MLP neurons of a small language model. Each row is named by its layer, matrix (up: input weights) and neuron, and shows model dimensions 112-175. Each number is 128 + 24 x the weight over its row's rms, rounded and kept within 0 to 255.
Before each neuron's rows, "fires on" lists the tokens most often at its 100 highest values on Wikipedia text that the model never trained on.

fires on: " but", " Reg", "ess", " Ann", "at", "-"
L2.up1137 [138  83 150 113 114  98 141 165 130 184 133 162 175 103 112 144 180 102 119 121 106 122 113 137 116 205 154  76 108 167 156 141 129 142 139 159 140 177 137 105 108 150 115 124  91 120 133 118 107 112 119 162 116 133 102  81 105 105 124 109 124 134  92 201]

fires on: " S", "s", " s", "S", " an", " Y"
L7.up132 [127  91 114  76 137  99 103 122 106  78 131 101 106 130 155 121 110 128 122 130 116 156 119 122 171 133 148 135 126 153 114 115 141 109 100 103 110 145 109 124 121 152  89 121 144 106 154  76 100 155 129 120 124 120 115 151 133 137 106 195 133 124 102 129]

fires on: "s", "g", " G", " Mac", " Os"
L2.up148 [120 136 124 104 112 152 174 115  95 111 121 119  87 142 122 109 115  94 155 169 102 187 114 144 161 127 134 126  96 119 160 108 107 104 156  97 135 120 101 103 123 148 142 139 137 129 134 130  53  95 122 110 139 128 138  96 128 129 117  97 125 120 191 147]

fires on: " qu", "ort", " Squ", " Qu", " San", " ord"
L2.up213 [124 119 129 106 156  96 140 145 155 134 120 112 148  82 134 133 162 113  95 126 153 142 130 153 183 105 118 143 119 142 101 111 139 163 132 136 114 108 144 142  73 181 127 107 129 105 120  84 102 133 127 135 146 128 137  95 154 122 151 130 103 163 144 122]

fires on: "sh", "os", "s", "-S", "S", "-s"
L2.up406 [150  65 115  87 121 130 150 140 136  85 114 132 130 102 155  84  84 195 136 139 153 112 158 108 139 139 134 133 137 107 181 110 143  79 126 124 141 147 112 128 155 118 120 127 102  97 141 124 122 128 140 104 151 119 145 146 126 100 103 150  99 130  88 151]

fires on: "v", " part", " all", "ode:", "l", " does"
L3.up978 [146 118 126 151 150 155 131 135 182 134 115 104 124 151  98 145 150 158 108 111 115 140 157 119 155 139 151 109 105 123 122 123 150 139 158 145 159 159 157 160  93 135 141 120 140 132 127 137 148 122 100 119  95 119 145 109  70 107 127 100 110 137 126 150]

fires on: "ar", " death", "w", "he", "er"
L3.up181 [ 98 154 131 131 148 139 112 146 180  82 128 129 176  93  99 114  98 155 101 104  70 144 132 110 130 128 133 124 131 111 166 124 148 114 129 160 101 134 135 134 158 115 124 148 165 134 119 109 157 170 103 129 130 117 151 150 172 104 132 124 129 150 103 107]

fires on: "N", "G", " ren", " release", " 1993", " 1995"
L2.up265 [152 108 127 137 120 133 110 153 131 117 134 159 127 120 162 156 147 124  96 126 178 110 116 147 136  99 152 147  79 108 140 114 129 113 125 138 144 143 119 150 124 104 138 155 162 136 121 133 111 144 160 107 146 160 137 162 110 104 127 114 154 124 111 118]

fires on: ",", " –", ")", " was", " 2,", " he"
L7.up1455 [150 129 159 139 150 103 142  97 149  71 153 161 148  80 160 116 127 118 154 166 105 118 158 139 108 111 110 134 163  82  91 135 136 136 126 149 169 137 116  90 138 119 137 137 149 126 163 160 125 154 105 144 147 163 153 113 139 136 153 136 105 128 108 117]

fires on: " com", "con", " Sch", " exper", " fre", " med"
L2.up1162 [113 117 106 128 151 126  87 123 135 145 121 124 129 138 127 142  95 123 103  76 126 119  74 115 154 130 190 126 127 113 147 127 133 132 127 105 134 111 118 103 146 138  73 127 113 106 181 136 140 145 130 103 113 115 148 125 122 137 129 140 141 107 158 141]

fires on: "od", "en", " scor", "ud", "="
L2.up1342 [117 135  72 193 154 126  87 122 103  93 166  64 152 155 207 143  79 112 107 132  77 114 138 133 131 121 146 139 131 168 178 104 160 109 161 154 144 139 134 116 178 145 143 147 108 128 156 140 116 132 106 125 121  87 107 120 131 135 110 102 118 155 103 136]

fires on: "r", "e", " to", "g", "at", "ic"
L3.up363 [150 103 155 182 165 130 126 180 154 171 125 111 142 113 142 151 131 121 110 152  85  92 118 138 104 123 148 156 126 136 154 109 106 146 172 136 150 133 161 176 157 128 144 141  96 107 162 157 128 136 165 116 154 146 133 106 159 128 108  97 131 113 144 160]

fires on: "ass", "u", "d", "ad", "ac", " sk"
L3.up1025 [116 126 126 137  80 124 122 122 160 127 120 118 122 129 161 127 138 170 115 115 117  91 192 124 108 126  95 117 159 132 107 118 114 138 104 132 126 168 152 164 113 124 170 102 128  84 119 139 155 166 122 120  97 110 138 163 115 125 135 135 135 129 132  96]

fires on: "ap", " dep", "aps"
L2.up986 [138  98 160 109 102 148 131 153 110 106  84 176 119  74 129 151  80 177 156 142 119 149 138 157 159 110 156 141  90 126 142 136 120 100 153 131 125 136 156 141 159 147 117  80  85 128 129 148 128 122 124 134 138 130 147 116 108 156 147 112 132 142 113 209]

fires on: "im", "ile", "op", "am", "om"
L3.up1125 [ 59 178 117 118 119 119 154 126 132 106  96 142 149 102 138 163 137 133 110 159 132 160 126 119 161 169 118  93 130 175 112 126 130 120 154 126 135 128 137 145  86 123 140 160 144 140 131  95 140 153 128 102  89 109 116 117 113 111  99 103 113 126  95 121]

fires on: "ar", "at", "s:", "–", "ic"
L3.up1411 [173 140  92 141 151 120 156 135 144 129 162 128 153  93 133 134 119 122 130 125 120 137 146 188 124 162 183 136 123  91 169 130 119 140 194 165 136 130 156 171 136 169 111 134 136 110 136 136 170 137 110  96 118  87 159 114 170 140 123 125  77 119 137 155]

fires on: " under", "eth", "lear", "hen", "vironment", " over"
L2.up355 [ 93 149 115 143 157 108 120 120  98  86 171 120  94  98 139 112 130 146 157 132 122 142  90 114 147 149 115 130 145 103 120 133 126 130 106 115 163 159  78 136 127 128  77 107 145 133  90 139 101 126 125 131 127 154 118 105 116 147 115 153 131 153 189 139]

fires on: " 14", " 13", " 17", " 15", " Jack", " 16"
L3.up1216 [ 78  98 125 137 154 176 152 137 109 108 136 120 145 139 129 141 120 129 154 149 133 141 142 149 152 151 148 140 133 112 153 159 135 118 123 134  76 108 122 177  99 122 128 126 136 140 113 127 108 155 104  74  94  91 120 103 141 105 142 110  99 127 106 130]

fires on: " te", " Be", " Te", " be", " ne", " y"
L2.up539 [180 114 100  88 146 108 160 113 123 143 126 146 122 142 161 163 119 116 129 170 137 115 136 130 156 133 142 138 107 133 106 125 126 133 147 160  64 115 141 147 108 153 134 108 132 132 120 143 141 145 158 145 163 105 136 124 125 127 145 140 144 111 140 130]

fires on: " dist", "w", "own", " claim", "ist", "is"
L3.up422 [158 118 182 103 107 148 132 101 170 120 142 154  97 109 141 169 149 154 102 131 108 116 136  59 163 116 117  77 137 106 121 162 155 182 100 142 160  91 118 123 138 125 125  98 126 131 123 125 153 159 137 115 132 139 138 117 184 146 126 115 138 126 114 127]

fires on: "n", "y", "r", "ed", "an", "ac"
L3.up695 [165  98 107  88 127 144 143 131 154 104 158 149 121 111 139 124 103 166  92 114 140 131 117 100 139 135  84 112 114 144 151  95 130  97 109 136 118 134 154 159 106 111 158 164 140 121 135 155  98 123 152 143 153 128 138 148 124 122 116  87  87 111 109 169]

fires on: " and", " or", ";", " a", "ir", "en"
L7.up769 [150 126 155 106 122 154 141 155 138 177 181 121  59 134 140 108 134 141 145 104 134 148 123 151  87  85 138 132 165  93  84 130 136 125 121 132 158 113 123  97 118  91 126  98 121 119 139 144 136 133 153 162  95 123 130 136 108 141 136 152 134 137 110 127]

fires on: "ing", " program", " show", " film", " series", " play"
L2.up1009 [147 165 128 137 142 171  97 181 105 118 130 108 181 116 132 137 100 112 125 135 168 152 176 143 120 133 147 107 104 129 106 128 133 124 126  97  80 139 120 126 137 112 138 106 103 117 140 115  97 115 149 135 165 129 110 132 123 161 103 156 165 140 132  50]

fires on: "el", "ad", "an"
L7.up950 [ 86 129 166 113 107 112  82 150 110 134 130 155 178 138 116 141 139 140 105 109 103  61 141 149 132 127 103  69 137 169 134 130  83 107  96 158 178 120 170 163 141  84 158 105  95  86 147 163 160 162 106 143 160 137 109 158 120 136  68 109 115 106 140 141]

fires on: "os", "s", " sc", " Website:", " UTC", "sc"
L3.up970 [143 134 101 106  85 153 193 151 108  92 114 142 131 160 137 133 157 103 116 147  96 116 120 165 139 110 155 176 125 114  85 119  79 142 147 116  60 140  83 148 105 116 125 157 160 147 115 122  94 122 122 168 136  92 102 139 115 133 125 134 177 107  65 119]

fires on: " all", " Party", " part", " both", "iance", "g"
L2.up926 [118 119 142 169 162 153 149 159 155 148 114 113  93 167 162 145 146 127 140 148 111  91 101 131 155 123 160 122 123  93 161 142 174 114 149 137  94 100 164 113  85 166 117 148 102 133 119 116  97 131  84 143  97  94 167  86 119 108 107 146 148 138 111 147]

fires on: "g", "eg", "ft"
L2.up885 [101 125 115 126 110 118 132 123  82 152 138 102  82 137 132 103 167  81 136 176 152 142 131 102 153  67 129 108 125 114 120 115 112 165 170 119 142 122 124 135 102 120 144 149 117 148 126 108 119 120  76 147 109 111 140 128  85 149 131 147 141 108 129 121]

fires on: "ud", " aud", " such", "uz", " ant", "ally"
L2.up6 [128  83 108 157 132  99 102 156 115  87  83 133  94 149  87 100 105 100 149 101 142 117 102 109 163  97 100  95 151 103 152 104 130 126  95 141 129 132  99 129 130 107 154 101 123 138  89 130 155 158  95 135 108 119 135 124 114  72 111 141 162 139 134 129]

fires on: " and", " the", " or", " Or", "r", "im"
L7.up721 [130 157 118 138 101 165 108  92 140 131 143 139  70 149 162 165  79 134 118  72 114 115 171 172 131  88 143  93 173 123 156 139 139 114 120  85 134 127 159  78 145 123 113  96 167  97 140 149 105 180 154 152 101 129  77 112  96 106 105 102 138 164 131 112]

fires on: " of", "e", "ring", "t"
L3.up1291 [130 171 155 107 112 143 152 116 156 135  80 117 103 109 129 179 134 131 117 134 124 104 144 161 133 175 133 132 176 114 106 132 106 142 106 112 151 133  97 107 122  90 136  94  92 101 116 106 116 149 142 155 155 176  76 119 151 132 104 125 123 143 130  90]

fires on: "al", "all", "ers", "urr", "a"
L2.up1534 [123 132 164 138 122 121 119 127 136 127  74 175  85  99 108 144 141 107  76 101 183 164 106 137 119 144 136 164 152  98 119 145 139 121 140 120 131 145 155 102 115  82 134 115  98 154 111 133 133 103 170  86 110 126 137 129 142  84 126 158 110  99  89 122]

fires on: "v", "al", "g", " cap", "ap"
L6.up399 [120 129 125 117 143 111 162 121 169 123 166 133 108  90 140 120  62 100  98 150 136 175 109 159 127 154  86 136 101 132 116 128 171 130 123 103  92 114 139 140 132 131 171 131  88 141 107 146 137 131 115  96 119 110 100 127  99 125 161 143 141 126 144 134]

fires on: " of", " M", " F", "p", "ic", " And"
L7.up1098 [159 110 170 145 132 104 145 150 133 133 107 127 109 164 140 125  97 124 148 108 102 128 133 140 123 131 134 146 146 118 109 163 101 126 126 137 109 110 141 143  92 113 126 129 114 144 137 158 118 136 161 111 127 154 134 146 138 137  66 115  85  87 104 146]

fires on: "m", "ent", "t", "old", "ob"
L3.up1192 [151 153 129 148 107 163 112 202 147 125 122  84 101 174 158 120 107 110 148 163 163 152 104 148 115 134 105 133 159 113  98 130  92 132 164 120 114 126 136 112 131 134 100 105 111 124 132 131  91 124 122 137 132 132 134 123 173 188  78 129 151 132 141 169]

fires on: "iz", "uz", " Chief", " j", "Y"
L2.up87 [125  97 133 111 127 141 165 139  94 117 169 134 165 138 143 155 111  96 109 107 128  91 132  82 129 139 140 120 121 159 124  99 107 144 108  94 122 140  65 115 105 196 118 126 121 131 172 148 139 118 122  90 148 180 118  96 148 113 110  82 156 117 133 114]

fires on: "s", "S", "ak", "A", "r", "br"
L6.up140 [124 100 125 124 130 120 142 144 123  88  83 145 127 162 122 126 117 196 173 138 151 111 109 121 151 113  88 127 167  81 147 111 150  83 136  99 145 163 125 154 125 129 117 122 124 152 115 124 130 167 122 115 152 102 117 124 131 145 103 123 112 116 110  95]

fires on: " at", "oss", " hon", " cost", " Hon", " awarded"
L3.up58 [164 169 105 118 164 133 162 116 114 126 101 138 163 106 121 143 153 159 130 146  97 163 129 117 144 142 128 162  73 118  86  78  62 150 123 106 122 132 140 132  92 113 168 135 110 102 122 171 122 119  87 124  93 132 147  80 150 116 108 170 164  77  86 153]

fires on: "s", "ers", " Government", "ities", "ians", " government"
L2.up891 [128 110 148 148 143 106 111 132  86 154 119 133 136 152 124 124 123 114 163 136 111 119 123 150 111 118 166 120 139 122 135 115  91 149 123 118 139 131 120 126 111 137 100 148 126  94  83 130 132 127 124 103 149 144 114  92  95 106  84 145 145 154 121  81]